Part of a small language model's weights: RMSNorm before each block.
MLP neurons of a small language model. Each row is named by its layer, matrix (gate and up: input weights) and neuron, and shows model dimensions 224-319. Each number is 500 + 25 x the weight over its row's rms, rounded and kept within 0 to 999. Numbers have three digits each. A neuron's up and down rows have the sign that makes its largest values positive.
After each neuron's rows, "fires on" lists the tokens most often at its 100 highest values on Wikipedia text that the model never trained on. A number after a token or word is its count.

L2.gate1065:519484507522457467465492492581502499517478481500477486502537507476477484450479475471530465505461506527504510507461496538526476495519517510471476519506473532513513527530491522534480485465506480463532503508480499529470464533518518509453488482500516481511505498456497498512488497511445500495
L2.up1065:469488520531506528496502477487521463505510498479509514562503477479539502432528498457506519516496485460506504471514517545537515493475506508507514499493580517474504463516459473468489556506504492470529535482485493501511497516528502494471514531473517457495491516508507504502479512505492534483
fires on: "." 59, "\"." 28, ")." 12

L2.gate643:510515489513468413488530508497513466477508465488529463519468491502484501549475464519499460500504533458534517548483457503492470547484467542482520491491456497526518473514501508508508518508471530518513473577552507505482522512527488517529500509497539502484453517513539551522534499538465486481
L2.up643:531465481494442514536473511486530504494512512542535512497482492493514461501508464550501545463509475489507500522513496521511479470504506494518555488490476490549490434495548552487505478518501503459531513502524478469471508493489511478520507467531490523501480503510492494461551487491519482440
fires on: " per" 20, " Per" 9, " Pal" 9, " (" 9, ")" 9, " –" 5

L4.gate200:483484521474451531468521499494503524484477546553530485487470504481520524509469496500468530491491529441508455523507496484498449507471524495482544534451460452502557487507500497436472510487514476510517540524514469437487485469493453493507511474539517533503535498500482521523518503519459473490
L4.up200:520510515509474506482519503489486489494478432475504502476496512514478492505514504484509515419542501495568527458449490497466490505497490479509485514503497543497505493475530480458480490483508491520480525498508463494509507445509508497507492502505495493483508497519448500487483499513570500463
fires on: " " 67, ".\n\n" 9, "ain" 5, "===" 4

L2.gate518:470509531497473478492496459533532471497517554534495479482499493500519499468478466544483499518492499542484461490507479476497500543486455513495511469502472517512527482495465529517529509524495508493533457505477527443507502522577508497481541408471458552481446486507493528542526434473488499472
L2.up518:521453519487517502456486482457519532487492505504499491529480516477523489502509523485502514498482446479459470525492486457486458507491481528542532505500489497556475500439496484502502490475494521499503514535523518461479510464494529522510515478485524519487536483491518514519514486462506544503
fires on: "===\n\n" 15, "-" 14, "==\n\n" 9, "X" 8, ")" 5, " ===\n\n" 5

L8.gate267:464479554469496546498584445530498499512532473500536492491501515519501507473499504454513523496512454514494476537491493472469507475487551478494520476476533454468498488512448523491501494483510507466467477491544508468463507491527544487506557512464498508485467533535508480487488533477524468514
L8.up267:453510464499503512499518517513455515535496504527510495562473543445542455529494447485463517470501472545497521504502505494504484500487509512483521503528471527486534461489482548479544519506498474489531485481459487488496471498488496473516490499502505513512501496504556531538498500508475466499
fires on: " Ch" 21, "19" 19, "18" 12, " " 9

L9.gate816:517519545470502523504523482542495485484454484490518535508488539455524522496500513525501490526503512472537510537508490495511512539502513515536519488499513473462499521479507520502519490513538540529485507534498539533505481465515464477493505557504523540513524546518510454528517520511493521466
L9.up816:465512539533498459497493497518529465514509536481534483522490497578500475474526489515487508501496453475496522542521466510504473516529542482522532490510505515514517504506531484463495513433532498532502500521510507538485521499474538461480453455504526486511490536496506533503512533496525493541
fires on: "20" 29, "19" 19, "–" 7, " " 7, "usic" 4, " =" 4

L9.gate304:454532481484537492495515483489478488461496505539539527517485479482513514486496482480520505506533526494537445485533489510501514467451519493493546505501495468530489485495486512526501504480505506496522511544499498508494518482476501502532506494512550568525506530572518472533484504509546485525
L9.up304:506474514449484408482499490474479507518502520511513515508498515457539545537477499484536537507489495549509512508530527518505488502533511481493551504510507489498503516464484489503519523495531499492494524491519487485445527520471499448534489551478554517541526520471535533536492501486501445482
fires on: " " 32, "20" 12, " V" 10, "–" 8, "19" 5, " a" 5

L9.gate243:515497509455520494461507484472488479514490483551481499487522497491498513549507495496495542468499523519485496517557525525493531522527520473501452500479512513524501501523466520488515472492509482530556496538484517459540548497538490554507539500498540471497494535487540565523512497521511482489
L9.up243:436517477510473523500524524528496496516496494502472481506533478526481473489513515477526470494493494538493449513525498466456553493477533515508456478521446447504500531510484501520482499487506477483515460501490459508499461498508501574450494503491512496492516482467485531496492515499543513509
fires on: " st" 21, " St" 18, " c" 18, "-st" 4

L3.gate1156:536447493509530521506524534482514490444424518508471515463511506504499500498490509492513518499485515497487505446501506508532489502508523467521500510494510487506491499511431536510507488503515503473488465460460508505453495479494524526465527497505521517519504482531495476505504530494442496488
L3.up1156:498487487524533510518491503489488450492488501508497527432480514478513515510473493515484523490519538516463494510531496491532528537534545491513485512486467457457543495542456520547490512483485491531489488494486505491565551527462516477503503499489498543533490511463496478483498508559496513538
fires on: " Br" 28, " Bl" 26, " bl" 12, "pl" 5

L2.gate1089:492487491515488502520511498528461481528488494497527504473523486527498479493575476526505464497518501523464493512500544477521528498451488465473478481469498486515526532493503521493505497484527454505485503460501482503504492516515476459490533535527507508513514506481505496536477493472490525514
L2.up1089:535494504450547541481511505548538530468508531512487468477519518528494515517474514480492489518493486539462437514460487570507517505525511490507474484503483472525508505480457478471481509460528509486521491492533573480502501484481485489502512522496522478515443488537526508522500428461521512528
fires on: " |\n\n" 50, ")\n\n" 24, "\n\n" 20, ";\n\n" 4

L2.gate807:519521517515480486517506512544485527483505492533528467449468529490472489478504462449499501475484488482550554523448514504525477472515524525453506566511449489516513477520484529502516488460513485515484472467501527504532486483526516464526511507444486507551513513504517503470490500547493502456
L2.up807:485508467568540488492458500460464497472489476487489462559505491474526493516490521516524505495492495542520503474494531466493535508492547493461510511458512451497485478496454456497502464501516517518485482464504503484520478499497480504526498567478507470501450470482486500480508506516512517523
fires on: "." 82

L3.gate25:480469495571490487474569519484542475508486523492493490530518504471500477515487547477473479477517501488505521482497490507517490527494502537487537522495529480492517506529459507574492458465458486484489496510517527451506502491500488528524471516496486543455513475512484474481472457494478452511
L3.up25:485498502493510474476511502528529502499537492527534499488523509522468503467467537490481454522478493544526487462516529516467531468472529492468500518461484486499476501528463510515505488511505448482474484445478485502521509513498491509525454526472483490421519500494488507548507500490484497528
fires on: " at" 79, " At" 14, "At" 4

L9.gate702:406481463511499509517547486501504493546493534500452496535498483435489520487487464505516499448482497479519498507465444475497488478504497492474484437457508518500456495462511529523505501500464498523529515443491520548454454498531490521469511524478489493492510536462497502436538519534492445491
L9.up702:457522460520548530492504524551498511520410509501448469522495490526495508520458471520502463463497496482479515481513493485536475519536503535488433485529474495478503480468494464474534461476503490482502483475504535515492474509469477466529499536477467523486487482546485526506581491559518551494
fires on: "00" 47, "50" 9, "0" 8, "80" 7

L2.gate62:530512471486523500466532531526529452497528541476492488529514485462524486487526478530521525533486495473499543511489501511483506459519485520486504448505509503502553503512500529475455517505507448517483542479514495460480522491501492510505485477503517474489502471485526505515508503500472530517
L2.up62:519508457515510488500540511498473527454521497511499485535537503492525482495494457487458472536540512493496482497495486491514508475497454541481489482492499483540501533506516486481500520471510455503475515533511522471514488571515515531494545480471561527499473452486463539536424506505479475547
fires on: "r" 29, "e" 10, "i" 9, " to" 8, "j" 5, "ch" 5

L8.gate837:516484507464478516546459504518464471504494526489519495525514520490477540516514497482459515507535454498513508530536497506522523501493500538528493508489497523465482564473468520526490532514493475515500478506503525520536514517530487473497478511516458499481505497496491493481512499478562510500
L8.up837:472480545498484532510511489506505487512495514512523496544488444511517512493498469480509501490517517512532518533432486481446490527526505501505549500500497510474471504489460489507479510482574482507528482501464473545511479517523486464513442475534500485464497506477527490494518511533489445503
fires on: "19" 24, "th" 16, "20" 9, " War" 6

L4.gate147:487490488524516466516493490528470502494434510464538523480473498493483521523464502533522518534480515496484521483519460501516512528468534502500522459503508467485503513531509484512539457481495522498507494530478564524492515445491508488496556491513504515496500506460517537512504542489482490489
L4.up147:525518513521535477494494510501513521503504466480499493520536495516507513476504470470539450523474538519536508448517502467542458512472486473507485465488501476487506468483482479515444471479543476513503466499455488515454513489506483477440484484520475481503507480525508504496518540466509548473
fires on: "all" 20, "n" 19, "ong" 9, " Men" 9, "am" 5

L9.gate1159:488511581492502526518507453466519570494528570511500514502525526480501532470516501482511494509463483506466501481519467532499456504518506505511448528516461505516481513495499510493519494482502504489529537541545520457511506524519459497484532479482490515570482497471515498493532529550519479503
L9.up1159:489524505470506450499468522482464514500490482527497538490528487500526522514489452536471485530496485487496476498511484516503485482504469511524494490497487514545476486499507499525533497494513468476506491514510491490493507506486486508465464470475497522515460461475574497541529494547547491470
fires on: " |\n" 19, ")\n\n" 9, "\n\n" 8, " |\n\n" 8, " m" 6, "According" 4

L2.gate921:459488486510485473523503486515493487448466500498549531500524488540525539501512503475427489522499466488493491485475489512471502505496492503498499482527520493514488474498464484492497493459538511506479528475542459436464497501524505503468538490477497504499536523473477506492495501483521481453
L2.up921:506515498490513503525505513468539455553534510487478533504482507452509475502470472472483523483526478489461496484508498498450497466448487438520532477514486557539466511494532528484540485446535525528490511460518523513534469480475493499523528499493499520478490534499541499488491487499515500519
fires on: "en" 17, "ore" 14, "y" 11, "ica" 6, "ped" 5, "ied" 5

L3.gate433:491463521502461517482523482534513530488514504480473480499515491494499485489514492498473500490536531530503485483517530477501498508504513497522485460490488525501509516496484502512532504466549500502511532549462521485555477505498522537486527497497546456517477489534494490507506493502533518545
L3.up433:514481464458549496524507505467512497502484451518492481515516556502531513534452528514482484515484518457419541483546486515505464497495496503529503504534510472529504453490503476489499483507475529456495487473504507524484484512517464506520480493527548515484512494454525486480519454503519485518
fires on: " |" 56, " res" 9, ":" 7, " =" 5

L2.gate1057:484480474467541525506543490532529533525484491492522527533476467514493503470489498475478512513531494523537519510510496518483529491431480511471506487501487480540513496508490501493498505498514461519495481494481456521520493501548483509508539519491470457508483475506510479532509465541505519516
L2.up1057:486523515503491495497530488501504509513535523506517456550511487496459529504505503479456503523500470503527520483533454547506551529449459517440449477480493533499522475507502485490498523468511467505478479493477485511511503520542476487534503499516515451516475477497476486545507471526481522479
fires on: ".\n\n" 46, "\n\n" 17, "." 11, "\".\n\n" 7, "==\n\n" 5

L2.gate859:502518462499497514415513488472453502521471557482516504483507521507509522463511502494498512524472499514493519518450491485508469498505519511467450470508521497524527508503483470513474480472528498496438498500542482471471496533452493522487479497492503522521461484503469509487526462492471494502
L2.up859:516502530512517497500525503483451508443509527481519531531526516520499524479520456501499475491506465532488506518485546534532507530524473501490453519509522501506493521487499480531504554496494523545486496491534511476517487515510536521505507513489521511526493465512484498474535457518494514496
fires on: "i" 24, "r" 22, "d" 11, "p" 8, "b" 7

L9.gate803:485489490471568500506475464477516515518506557511467532484487535483516515464541489528492513525512525511496491473532489479501505515505511509507512493491524489490471548511479505480548471499541482504501501508506540469462476513529505479527506526490496516489508502517524504511512528539481493475
L9.up803:494480490469519487525483485492484488453487490482495514480472477490503513492461516456475466493529521459445490484517473503537484486529497512481519500509537513482485526520515509483466527509438530448534489516505528491469475510511502474514518495492530517508525496488500526544543454474441493524
fires on: " re" 69, " Re" 15, " t" 14

L2.gate1046:530481514530497526450512538490478495487515510459495482514514498530479532516530488499461522487521504494498497503497530505497482519483486520501507509521516549556494511521473494487484523480485461520476505527499497507487513500460480483463505510511510470471513494475478480509525511498512507495
L2.up1046:504482484506549468503497514474479476463487516472497503490500455518508501475490528483478483535459473496526544473511538484513494455475485441470461518514502493497494457506502499490496529534507483511481482494459515514525502503497514514505514526524524503497500492522492511528515536505494530525
fires on: "t" 18, "m" 12, "en" 11, "ce" 9, "ans" 5, "ts" 5

L2.gate1113:501515495495514521509524489491524508510540546521493431449488490465504506505464492506468560489505494471507502523541487517497534516495469514462490491481522506514510515498481534505499483489535513477492529490506548496500463515487514465521515467461512493507478483506481571541487478504478465475
L2.up1113:515521467473521518497460513501526529493519526520489479502491460493524530541511507488519517535520475450498513496468484485500474533488519462504497524479468495536503477506487478480485519490468504490516520473528526508516573476505507513494519502467480497521482485482502538544528466558526531524
fires on: "==\n\n" 49, "\n" 13, " ==\n\n" 9, "===\n\n" 9, "==\n" 8, ".\n" 5

L9.gate584:501473463520512531532480502514513503530476498485492497519493490491503487505476519521499491472536521523506510505509430558539472495519491544484488536475476498471449557497506534534492506508488496504520464505505515508533479517512489511522504505509482507472508498474514520474475488488490501551
L9.up584:529493491484524491487449530499520545538575504526503511474521491499502460497512508533475505506538482488489469507512526516493506504536501508461504504473519478522454516475496499511521506471523478526464513494516456522477516474516488480504511514541458524511522499497507494463486509478540527525
fires on: "," 42, " and" 28, " or" 9, " but" 4

L9.gate1045:469463505493510496512473489503514474505495503564510479496499508454553488469546539538517505495529501513463571506493471529505542495538503502494481522465475499471461494525487506534536523467468497502522494481509490518495511490501549510512530452534504528499444507511534480533505488500524480503
L9.up1045:522534485508502484519439536475487533502474511517514528527505487525515498505446497458527489519518475476473499518504452505459548460512488475475472527527523529525465520533455475503508533474513491471505490481469487501510494486510541437482475465519508506437470494535496489501493519477526521514
fires on: " and" 24, "," 21, " most" 10, "ly" 9, " or" 8, "ively" 4

L8.gate570:500477498513499479489492461484478478507450498489473497472457512526527568471493477500455523542486516517543479493490495449497526493548476551489544448467541461487498491452487490507523503460494556491466511517469508519537499472472541513504483452513521483493511474492513519466532496523520493469
L8.up570:521498481475467445458498520481511459519491450515542511490517491468513536493478509531490542483504483461503483525500457488558498459492509540457472528507474479516496517544520489510533516507498473475482493436514527498515533529517442508495468459477465494543492505507519477525521497505516515522
fires on: "." 45, "0" 5, " med" 4

L4.gate733:471535486482481480486517516491536515507506455493497486494485537464484468507468494520494510490504553470535461483535520526551484531494509507476507516444478487488508491534482482522470484535505510431520473477544467502519466493507484502473528551526524510492481486480479506498489445550465455519
L4.up733:532504445489480504504487476476484506512538508482519500525562466497503527484481559526474471505512508489489460505489482557471528493489521549522525512521503509490467539503530474513492520490484519509490513471502521470473525508510447486472472532478508459487504538466497467532519490551494507494
fires on: " at" 26, "al" 7, " At" 7, "ine" 5, " number" 5, " |" 5

L2.gate115:557521488515472473513499506521493473521526494464507488505520492505511528493487515515484494517525448458486499488487490480484490494435488488510519507517511541489506529506489563466500532524498502496496455486506537460515515537534503457470510479512489460462493521521497547517441507507540501455
L2.up115:451565523530530501482492489491493479518502490459496503484511513498527530515553492490453517491475486499482523520479537517514485505471524508507473500511527481529491492514499458515497496519472488489483508475490499501505490557484496552518468515526455481487489508492492530478525520470543485544
fires on: "i" 20, "ee" 9, "ate" 9, "ina" 7, " to" 7, "ri" 7

L2.gate207:512502525484539481483523483542514533489489525508476464466490514500515513472506547487444493473536498501456528485512546510469513558503518490487485534501500480504500541501481539515524505508503482493476500501511528521525460489528491503489498576507490500530510491478509469537477468533460544481
L2.up207:477500537541521477482498477492465514461511517547542476517489507494525515505541493478483515500513527464485515529505505518497555511462522498485501464516503481460496483469489442540513502489484498517473516510461474492517488513476511518502510504543477464515502530466523524501493465519499529476
fires on: "\n\n" 22, "ing" 11, "u" 7, "rian" 6, ".\n\n" 5

L2.gate1015:452470524538509493473485489515518511516522537522487487541485498457530484487504523509470485478517488488489526497520490536523507507508468494518486447500477463530511462486513491549496488478478529525578532532513478534511509451507473493507487523518491477504449496483489525507509549505485481488
L2.up1015:471490497527499481513480505482493519476467500488564515528557517545521497474494501507499504508507490486527502452524497520486468502488497536491538454486474520511548503505542478467499518502525529523521514508529497537508529473478496489517473514496476506518497518513539534486494487528523527472
fires on: "born" 12, " –" 11, "19" 11, "American" 7, "20" 5, "–" 5

L3.gate709:532521455486482514470500476488513470458504472470514465502473453475488517505512513467484507522502477513497501522479487544547524491504497476492490492513529472518484497492436482484473507523519486497512515512538502477480499482499486480439530501505497503535497489499489459479477514457481491450
L3.up709:493528481483551499538505535468515496483506498492486547468474467494537514460510500478521487496517451508506488514473524499498472530469489459488518484494496523474509466508496506548510487531498463541469499469513496532519471490486510517488514460551493492504490531487494522488522482506516502536
fires on: "t" 61, "ster" 7, "en" 5

L4.gate448:471475517508500511505518444538516472482478498494506486509462451519494496517505464524482503478472528521494535462453492493502496491494510488495446508469511461523492509546491494505483480469502473484496505501514499518481451446500504500482513491473517557518469521520490463511472508538503483519
L4.up448:484499472497529513514522509502497483491476499497503484513513490538490482533532457471498494500497536504508532537461512500542505532509510519523506456546538493509485529500540498469493503447514463460488488523472518537480477504465486491490514522510472476511516480472482515447482475518492506476
fires on: "00" 24, "0" 8, " Vol" 5, "40" 5, "ics" 5, " Time" 4

L4.gate793:509484525508522529498486493527482470521448466466507536506479495548498530490479491507485545514495518518515518475492512513524488518487487498492516494519503516553525492491503532496533538566512468501471501493458535484467524489491487515503532530501447474501498501481493504529461514561527487479
L4.up793:481529461446533511507472524515524493493505455504502473495506450557519516467518488501472491444500514472509492515500522480517501476513480470464436503549507511534484469453506471513471505516501490492472487488482454536468485531464526484506519506491511518510495496531472489517487509483465534462
fires on: " is" 97

L8.gate362:521470529506426480486524464513487464490480512509529509503500506440541526485468518504480484520457500539482504544509493478464489502495500534478514501493506498471482486531496462508503515484471485501566471510495497507470457527509494510498496472490523476504524451487536484499546543455498460471
L8.up362:440518516470444470536502523442523490501501473538502500530542533486489528554466510524481484461516489453506486474489489506528477502499541473501493493505520498505482493510505528513522479533499518478456482470485519534502459512478500482474466492513489496463505511460577482496426537500499476514
fires on: "." 56, " |" 13, ")." 10, " a" 6

L4.gate671:565500512528473516508500457526507491513512448489488455492465480495519447500503458515514509489505469500558479482467513518469448567514502498522507516512513504492508490486510459482500468524444470520493510492498516464514501459499517501491533481563509519492486504520504511492518486546525485503
L4.up671:480495479500524531488514492484535514496496548494514528513453521548512462475503470478486507524534463519504537465475493516461490511498472481497531483502517498473491492462475496478455511487485483496487521464491508486509491490503518501477499488457524533487556470505474468507501504473491521528
fires on: "o" 21, "ra" 20, "ron" 10, "ou" 6, "ers" 6, "]" 5

L8.gate35:491512497503525515498496495473514529492523505482491506507524423482462492504483519471488501494501491502451528501535494575514540507482502491435495541513480529446501507458450472494561529500547464500516477487504495499478528516490517531513485483491501524494525491460514544500509503549516528544
L8.up35:495471544497484509491469509491489474500466528531505509503507461485458552488534462475523491491496515520489515537467484490480541503484519479429493507525531492508514504455477478507582489513522508516492508457514514463466458477514499522524531518493516493486506462485555491522515531496537507515
fires on: " |\n" 85, " ." 4

L2.gate1176:503513537480479531483530468486518503542538556509490516525509484508493495486488489447485507508475458474472506474498528475491516534537467482492485507482493513495474492515529492490522514499548442477528513508472511490515496575506489494535511504488530442521453476509514498559491497520492496459
L2.up1176:490480497458506509513499538536499499469524490490465545476485503508482507519494504493493474530535502483478465500513495507544476521506471475480512514467501499511497509469499466470466529495542489488528498474508495490532543539482508484505470507486549529446511490532468498488493452495539502482
fires on: " and" 19, "\"" 13, "\"." 11, " |\n\n" 11, ")" 6, "\n\n" 5

L4.gate799:499530518505516543476499518461464469503500543491503542523480535452537506486516477479504525519550502502539514496492482481485484494490511495461504473480476526527499564465507477482530513490501500480465497537488490464462480506471486523507523488475516505542479509444472501518507480485486490543
L4.up799:465505455525485504508514478519438579500474488469512471511450532519470562463481522533473514514466547491476451535504503464501467511482433557504451541485477473533476519481499491496499519520453503480499531493547480453505522529474491537493479490466505488541476469509502539544516482477478507500
fires on: "r" 21, "d" 20, "b" 14, "p" 9, "y" 4

L9.gate670:500489472500509469494494471484493455519494530482472460561522548513527475503542495485500485493521505538495479492522462459509512500468502536511462481502462523526470488498488538533517475489500514515474536515508477522483477464518495506487491513445482516577460517524550548480555526503492485475
L9.up670:511506542494490499487529549466457487447534531483472484490539518506490552494542482483469508526505486483474484529545495465469465422522501538499496482514509476582521540503516528519491536541471491496509480494501509513464466509498516446512537504457517489513503521490526504478529500531500490511
fires on: " g" 30, " s" 18, " t" 10, "b" 8, " b" 4, " sc" 4

L3.gate1:489511509495457476496535537471521457503483528481436517509486520567508505454555488502492482469486496539470507485495421512524480503493492548523525485486496519448514498446487501512492514514533487486492494520482491451490466492510510481482467448504501525449512457482531516486488506517514455485
L3.up1:526509518511517517497507484448542468508551504512501495557450527486495484495532473527455501540480467492471456495509523539545528497502511490467522484476515526495495495492484506515506508508490482457499518504440475424457471491463534535451505488540549534511488534473456506500532494472527479518
fires on: "e" 32, "ill" 9, "res" 8, "s" 6, "oun" 5

L2.gate378:495479481550505448469528526499489511516527518525510479498472486525460521519482505525462464539510504499471445493483475490461507499479496485523515534446457501534445456502453489515530483481476518468487488495476518535528469506496467487444505505454519480528486489489512535519524527519486490516
L2.up378:481482526486519519497504482509540492476505474505484495473522478510516465490468465510515472479515492504493470509497484544526477514527516542516494497502491476488495564481487481488497434529509514479490519473512443481484468533548506487540506522486493502454470466508510511526475500458529483498
fires on: "," 66, ")," 13, " ," 6, ".," 5, "\"," 5

L8.gate595:536486478477506517483547537529504533512560434489501492505497538515464498452449511500510518491505485457515534451518453513529556500504463531492492453523527514514502508461512491487504520542512512499499505499519527461530520505466527494508523519510499444566546478482506509513528488548520493439
L8.up595:543471466425464476501505509491503464484530524508489489514478489500494513469465455527470533528505518478514491531509493524506543498513517533456482500495489487481497520502521473489516531496504506466496505463476482478535507506479484476491500468495531505554478486503540488533514498479537506490
fires on: "." 28, "f" 12, "erm" 7, " years" 7, "-year" 6, " pro" 5

L8.gate1090:504543485508504509530503532524531463486503502488516539480523490491490494518538458535524507477514547529463477536480466488533493494515482517531495498508481551479429521513540512561509513509519498504492486528475499515485490535508512531479518473450521454540484475457511453490500520535478466509
L8.up1090:524510502512512498511540484484513484573525541485502517534464525485453527490479466506573465496529510510460517523470530512532466484483496482531458498472459529490468489513510506491506510482493472462530471550481568533496472505463495533473513527467543501505491515468470427515513491541488539479
fires on: "le" 17, "00" 9, " Mill" 9, "th" 7, " quest" 4, " Wall" 4

L2.gate344:514473512494466494510534485513473531479472530515540489491517514501506521499522506479496505499497539468508505483511555508517525492505512493472455513458535466491532515547520489490442517487502506534583526499510522534513485499527453472538505526548494531452483496508506513507466513494472507520
L2.up344:493501493510475438515540525545466468501459496518521502537461526513517525500505555502506482523519545480529465475493501458470493550462500513461485489491517456520552471509479522522478503485520502509522434553508515524514493538474496502492500479504484528430501523538523503493486453489479468491
fires on: " the" 84, " " 16

L2.gate51:494516498527516514516486499528429518510475481501495506511493529481486499528527479488518517481458513456468505449514487490498454473498477516536454502497508506516469495465529486495481478491475501480491530509547485498517486523464496519501438509496497482534469477523465497506511529500507481518
L2.up51:520520492478543535531521507514516518533515537473532472503501540484504497532475474488465492501517459493520508492493525495543513512510499523476519506529484538482502462502472502492544558561471466521488540504489497482532456524513488504493489460490485476483437477477509506521496481485535509478
fires on: "h" 19, "p" 13, "ri" 10, "z" 10, "u" 8, "ural" 7

L2.gate840:515476539524541426520514520522447518483523503503492508526529515458485482511468512522475541524501494574463489533516444492488528537534535513503491478488493519500463523484442490513539458481493517505488514492500505501509462493461525551455545497462515522529491522511464471493495477503503464518
L2.up840:507538497518558489439539524482514473508489512527543478470514472504484500479478508527489520485492500503460477506492490502509515503472521513521491488461518526507502531534484506513515460487451490505520497539519528502539518479502500531493544517508501504475504467501517512487509549469474461535
fires on: ");" 28, ")" 18, ")," 12, ".," 8, "ta" 7, ":" 6

L3.gate765:512491479496501482496528544497501506496472489531534476499492463525485466518476475520483491514500540481482534502476517478556478485500499511551497539494471504487480500482470492545523506459474530510496487512528486470492494499501514522486480501489487461500460553492471468525519505483484495507
L3.up765:476468481493506494474506492539505514463502477485506457492494523500478477500486521532507558503461472530501457510504513474497528494480504521481556496496499431512563499472504482466500503469477548507531544508541504494515556527480506479479518461519514515500528486513545488524471526519474440507
fires on: "born" 22, "t" 9, "pl" 7, "our" 6, " de" 6, "lo" 4

L9.gate69:464482516525499490502515525521474475538502521491506477510511486520522514499513511504474482556503500537499529482508489504524511471522437513477527497550494521484500527513511501491509506527460469500485453533516507523508497468566508485451544490482496547519467481487514500498496497505524467499
L9.up69:531492482532484527498499518492520522530497494471500501500503501496523485545509538519487451496490461516526511455494454475536470512493513487481500501530490454456535481504471473521477527496509507507492494522516547481512520530528501497515511501509477546505456474483496546469521476471522526453
fires on: "C" 12, "-C" 10, " C" 8, "c" 7, " Mc" 7, " Mac" 6

L3.gate252:514524517514493525498516513554515501516506494543543522481459526494482489513509517479461472481506501473508437465515557516528509511532508485450502456442482498517500501450500517509486483496504482500501529503486505524506499487497500473510491528484479515485531479490481500518512482491473507491
L3.up252:515499542503529514517533520491506507513522553491458492482535491523484512472489519539510494511496502512465522441501516500520452496512532507522495525516480496470462511522491513503524474479506498472504511526500540545465504486500510566466516544472473506521503443492496495519514521465517498513
fires on: " of" 40, ":" 23, ";" 14, "):" 4

L2.gate568:471470511529488545508476490520502449525475513518520480470503522430513493487517495555497536506472501495470470478505500536507488482497505462497509469502508492488479483468479522535509514501500491522509495501496483479475482479488479517473534495476537496522534515514506488488464497505540487483
L2.up568:480500476532508472428540503476485525520446483510475487501511509522506502480484492452498473495520516468480522473515463519491528471495477472496514490493509514487525471452464491537490526509536483470512462454458472494515462486458536473469485553504491525514497524501464536480470515511515495534
fires on: " a" 24, "ed" 12, "med" 8, "g" 8, " an" 7, "ang" 6

L8.gate180:529493504475484474484498508517493509477560484501450466526472455454474502541528508491507503542523461516462510509496474512452521501485496543499530498516485445494497520517547506472474498471473481516504516516515513462497513492510514494478525541494480514517572492510524527501553466505517493519
L8.up180:483504472520520478496494486495465511528520492531489476465515490498505434484549533466463492544539530519491531480526545516522475553496499533465542528552493452489480518484514495516508514527499454473539478507476487524491454479493501471481517538468478583509517538527534501509511447469470527520
fires on: " " 49, "al" 6, "\n" 4, " of" 4

L3.gate130:459480520555516483493517462499489482505484486534513543514506500534559525464549472526446508552475532500489545485520464450539487523489502556505531526547515512522482516497484522536530514483527472509436494521503495474507503489526493559488526500487517519471470506492533494489474462517487468499
L3.up130:503478503551545550496511503468508502486527479495546506559502518520502505490478477465480509510494512521515481482513541476502504527447461479444522502511484499504501507497444498501491536462439510506498473506449503472519545465481473460485452503546459501483496526488506498486496500490524495516
fires on: "c" 18, "d" 9, " inc" 8, "C" 7, "t" 6, "-c" 5

L4.gate378:497523467463497506506503522492499488488473526532472447482471515443537496474493511489513494522491452460498532523468475529482507508495488535505519525457505529509498495491530475528554540512495525511484493503500477531513504458519488495454505470479493502470487510508499480523502473462544473496
L4.up378:496479534497477482473501492505464520479519470506480505487514488515521488449544507467489521482475490483500476477499524466501513531473465496481501500491471476494480501497552510524455487488483496499530486508497515483493487544491519460505506502493502586552464509509502489533519510515484556511
fires on: "al" 52, "ic" 5, "rew" 4

L4.gate481:550545498497513512534567499505490493531490517540509451466491462471486534513510491472510538509507467471493505465531493494539509534505516482554496546445502506496486488537477500514481549475528477515519519482488484504516486509538474474491487465518521522505462503493511493497533499498518488522
L4.up481:539507483493528477486490473514494466474501491464548499544478475538485456524480489489513512505508548495535561495498517486421485488465485510485534493495516464515526488527487503511470466501498544478483495533493449496495480506485510499481487527500478504479514508465517532479478464506488530491
fires on: " " 91

L9.gate938:539528496514454477462478527483487521497493526524442494531504521488557473482485518485482507488462481522535490503453488502481506505477466522468513473464491508497492475515556568481519509470434507479477509519494513501524488451497520478473533496492471546497543486495502506496485536506494439502
L9.up938:521505529514424527532471496489509501499496494519487481513526488516501481499516501523519513466502499484540481518494551481489483495513521492538524470449532461502484452523477555533510517484529506477489494513544533519498514526520493493490489475524514479502535519518486480482464550487502426489
fires on: " and" 40, "." 8, " |" 6, ":" 6, "-s" 4

L4.gate1211:494551472525513520488514447534493514515473476499483476508498512484507513455473476484483527542543497524515491474539503495502487522508491504511500520468461498513471543543499514488509505495519442493503480477557462473526475512523521540517486506548529499503454526499509535567496498558469501480
L4.up1211:529553502475495518524528490463522438523476495502520483530486501484499490464530493473515500532500562495507487518521494552555524484493453499550504487475512519508476531514527500541510539484524518522495510504529499472459501528526509546462477512527433471468496507494499518515522507477542524503
fires on: "ou" 24, "im" 8, "ab" 7, "res" 6, "ack" 6, "ag" 5